Weights of a small GPT-style language model, trained from scratch on English Wikipedia.
Size: MLP 704 SwiGLU, vocabulary 8192.
MLP neurons of a small language model. Each row is named by its layer, matrix (down: output weights) and neuron, and shows model dimensions 128-255. Each number is 128 + 32 x the weight over its row's rms, rounded and kept within 0 to 255. Numbers have three digits each. A neuron's up and down rows have the sign that makes its largest values positive.
A block is one neuron, or neurons of one layer that tend to fire together. After each block is what it responds to, as a language model described it from the Wikipedia text at the highest values.

L3.down423:122116096213150086179142112102152112136092154094114176145129153129135116172144076122135125160136109098209137125148121153183103115112122141122112129115082098147085144206145110101108092124177160110080137092142101166135182124128168100181140084053176132121112121139136151153166077161109150081121137110121141177188169161124126086123129111101173132114145110146114094056140179132134184086126
L3.down678:153107106166145127155127137133148127167134137171117116143147152095199158156152184129144125116089083133120127079176096138156077127154117162085163097063110124086158109117140123111156141069096119109107113118102158122142127091117128164125171099107128171145131146100154124147089139137110161127201172123101150152170034095142154098094138088151081074102123171154110121058182119161112178183141
Paragraph-ending line break

L3.down89:084097106157125179074114112151130137122105105196101087162147120128099099124173164108164054132117183114130060124142152123137127158140152135099149156146127176143140099093144139102115077100130152117101160108173088141169114133081190139062104138130180122149086178157116146139168160119090062127029167152145150070140118078088131106127087145115116148113148119099171094130108124082155112148197
L3.down259:125092127082120126175162162126171117083114115096142011128172104135149122117128104052127138171156088172122089151115118135152121091133111242117131191129152118166068139089151125130103095162108139106104109110130164138171055161137107146145164100145140122089100129128139137142114157113121109069153141183080117127091116107127145213123148109159181125175167091097155139167147121151208087095119
Word-completing pieces, U.S. period

L5.down139:148167086100072135129115129103163160132126113019162101126141114127133108171121160138155092108090126070125083174111081081095108099113160143122124139133118132099113168129128190104123137195101152136090093133120114126100149120134118158175131104143101110028114126130176152115090179089107107182091145230102104105166082115093114102139142167122113184065175117112060183137180132143134126170148
L5.down180:135147125123139097134107123201130120113118109131101083188111141136123144163109177106098130153122066174157138118136154122106131110113153182172143134172120130094136029097107145106098168080065124124141173050134123182102183066127063081155118090155143152107079082088136099184124137188123115152147119120173135101167110138093126156160132110113087122107151112100091077187159078158079093130115
L5.down444:159114110137112088100116120099144136112126120109164090093145110103125116205161123144058108136065086128142099156121137095131126103114147071113118134124137150119117170091131108161133154130142150118125140102165139080069079160100072187142116086096124137103145128179132163124089123119116137190096158152131116076049127114148159103142133119177147100160143135140138144140136111168068081139157
L5.down535:109128092101109148119131150111136113122156091117168119146101163127158145125181172118147123112114114170134132157129146055117117113138129166089175157135164087039112115139142172156136123130111199161139140099117176135077135082110206140120104172187119095121136091127153089177100171071141129108123162064163135152143093110137119065129143158171158141064100087095094113078158174137154145127206
L5.down574:137117089166036136108125076164182179057130096144170118179124136128125097161140134130171154155083115111109091173152078110091100076155132111157174113116153120191120162176224089141148089110177101059136105119121121131131115130096173090170080079129077126108103107131091115102118161110110172125196163183181116159131144179126096095181139196063134092119197147113139159121132151172160131198191
L5.down610:101117150134132220112165117065158117183137136151120087073225140152130098129122085087085091151131107135134116131157107111104102111143148136087126069156119219131115104171138135062132103116088185136145143200186166154103106121154250113144123157109192110126091104087102132157153126090120087091101098200116100133110154143087145123098154192137131111150187122132140156153123146119162125146134
L5.down661:067122137158179106133129143113154118098156112090192039115184099127135108143186105101142106111079138142225083145154089148105162142131147153141165104119087120105106090048131088163162141137147160095103084194069101114049111135106162147167136157133109153132106176090134142200096117111159076101161129177155102131101137133159078089161127151157207134109153161108139100134171163107171091137118
L5.down697:132114135154156104131072164101115158117154109114140099094160164108130125140127157077150072205150092125162142126115132150097125155145130176131089155117121083153110105112135148167103151130119107088077195154185084130157098160175137182137151154178176117143164122163170131102132140146189157108115117143105150159095139100123159155088130143107154109129143109132186157105128170098130121108124
Proper-noun continuation pieces

L5.down85:152131117133146057144116142145138122090103146163084168092075155114089139093175151149113159149133145144142095157188116184133154095153131111115149108146160112112116109097175082073070143081108122113133116141126198129111167069103126172077083159192111158136100111112195153089119149170137186078146121125125188117140169119180107157116111156125179090161140181078134146125153109075098138129098
L5.down121:118178092131122142063173080068110098187117134110098111161173115144138137147200055096101168098161167068138138147120088174159137148147112115142109129132129197164145102149134136186081124149108106118122109129126122136187147126165127201177205172151104148130102144178133173143140140156141150127133154127090089146137139148083144151139182144140145134167087142144157097089147085086194133160148
L5.down189:083133115162156168130103131130130058104114125073178137147145121120104130121165095156129106083172223109173100150151122094110107150230103184123122178119154155108160137161149172166117113085151110063085099100131117103169119178107147203118141152122112097116110174171180120150108174115126148130071116112110162145167137107093133117127186140134119139112166087132155162170131104125128148172145
L5.down194:126162131122101183115116110090181169166143120060098163122161087104133139172172174151159118152114157092098119102083201115165121070146143193132103138145076141137101111114119150069165133163132100068148128178101163132117145164101096170124098128190205120122137160126127161121083157150167168143145099170091165116192129130124122123077112136076077091113179144164056107110118144134176101156172
L5.down243:119122143079039116087107084133122105131124108117133124128132082142177096157088110155131150166095161118068153132186147106102092102102157185171110130111119113113044203117128199108086103136154103070153091164131106143109080140064148097162130133108157097107067152097141127125168157132182149155142096188183115144148127092161120148164118064140159151166112179125062130142127128159156134137158
L5.down403:143158190049176073182102147134102084165150118121122160117104174132125152156099101135102137133093134096128115132126126176164179076129109133164134152112151119090176133122165141141215165136135099079139122129083106143147105138180111150112100150119130117138127123167147172135157098152078202114113135128126086086058125079119130152184127102158125024130093140121132084213133113083107116154111
L5.down609:125128128144104190154159086121096127142060165136118160146082085137142189129113113136114143138184098163179075133118082154092176106126158116161123116127144140082132161128159133153148093109117070116112093063109133098203182148120122144180113172080111116133121169070168169135063143146132072122091154175152133132137065087109088187101162132099112179111179209133139133164175204154080099127122
L5.down612:098111204131147162109103146125089105122130139144199096149122172135157140189132152104132110116104106163139095104121072122178176143113180108102114119101175169152138092120088091140126096153117091097125114159187162106082123121112156163092156133102167107173114158158093086100158163145129110150135166110104061095132170085174105130101082097137153189116103080131118150145167133057048108115140
Word-initial fragment tokens

L4.down218:173099175130170156157132155160114148099093104126113124114124063161124120138157129125071122098084125131081160091098163133150078161083148112085078138074115090179171103108100125138148154088132112155105089133159135105140144094170217119125117091133161135148130177138163145164114179140147065122070056106097179122139124092172097134153128075143157079132166170095102075113099140136144159103139
L4.down237:158135164126095177064186128127130145140078127132169106180149127150101175114131039136145136131121143127120118194120081129122142143140107087081111127130114143092109146143157138112190110152076164116144178138110085169094128105176103169137121122152090097074090150164062130176133070151086131129152162131132102122113193113159116117187143145142194120174087173144085129129185160137159099179085
L4.down288:107172130104160141044130117105166131133104093118137147124134142083122133125168149103159097184157109015146087166120108155117100104158088154129128088154098150107087108092166139146146181103078123116099112124149102110182146185147132079073148099157179134108092128198111157108161180077132118118103144114158156162099095154114127189140121202151176121125155105176149102063139165094192153145149
L4.down420:108120185090178197114204129180197122133114084081155158154130131091141157137143107060138138154170160106102143128126135144163143103144146134124078105088119097144080131123151143117185143138153147157103102122162111103159079122167189101082148072179182114099129175112168120123145124090127116120120148112131149158170129140117126196120138162099118152084127164125144127152176111157178145104121
Geographic scope nouns

L4.down75:137131176099180128128143131135077152137092126171129046103109162132175149130123114105104106129131181103104176160185123178127155101101139104151169090102169102124103140120129060088171112092125080115127043157098105111116118041130157140113127112156135154131088115160125124084099158099146083116103117092131146097080087086110157117140112161186135095170065111114132154121067138185171145092143
L4.down409:078129121119090090145117164147096124110140098157130113095131116125150167146156178066132116095145140136174106187167144091052140125167163101076167112134115104121108138138134179146097097077040191168057183141102098085134099111140133178142168151115138136098067119111126095164113156103161157120110168127097151118107142093122125120100108070109080166156168123136091089101105131172158146132126
L4.down461:121150029152130160146100180113119110098138124131128203140124113166196159128158144130060106059152089148099159144143086161110105132122103168193129184167108077109131118175134146121135167145104171152120140102137105129174134111157122143142073159133204116072118126154103100113102137094072149099109181128119132130087164122125166146187074148168144181136133113146131140140093067144112147149139
L4.down550:162086049112133111103103176106144108204169120135054145148142130132119176165205143154100113128165148126119128127129179103133128143104117109054102112148186103108119137142127116120149095134081142149115154145112143123098162083109079087115051197175164134146149085074152113115108157162128191146113110144113144161137099109117085087111161106114109092150124111102157108078095129093110097108151
Mid-word syllable fragments

L3.down646:083129113136155068144142172101147160145189085104114195151126087056138103200114148104106147120113090174142134093142123145076158128113135102134121072148182106156119144200137113124133128122162204214099139154188108128081108117126124140068145165116104163065098165112089085127153179145137156130137171081071119102104181097095107114111094055140116135102134113151115116141160120157107129180121
L3.down653:097088119143119163142162198116127190154203113154160173141096069111127162144097110175114107144129139191116124072159141126061113141130136098134149118121149062099122159215143117144168108133109142166095134174186096171097077170142129125123135126131113179095090152078098064135121100127137146142146128093078116147099151131075129120064107100132127135112101085121192092151137111174139111183133
Split-off letter e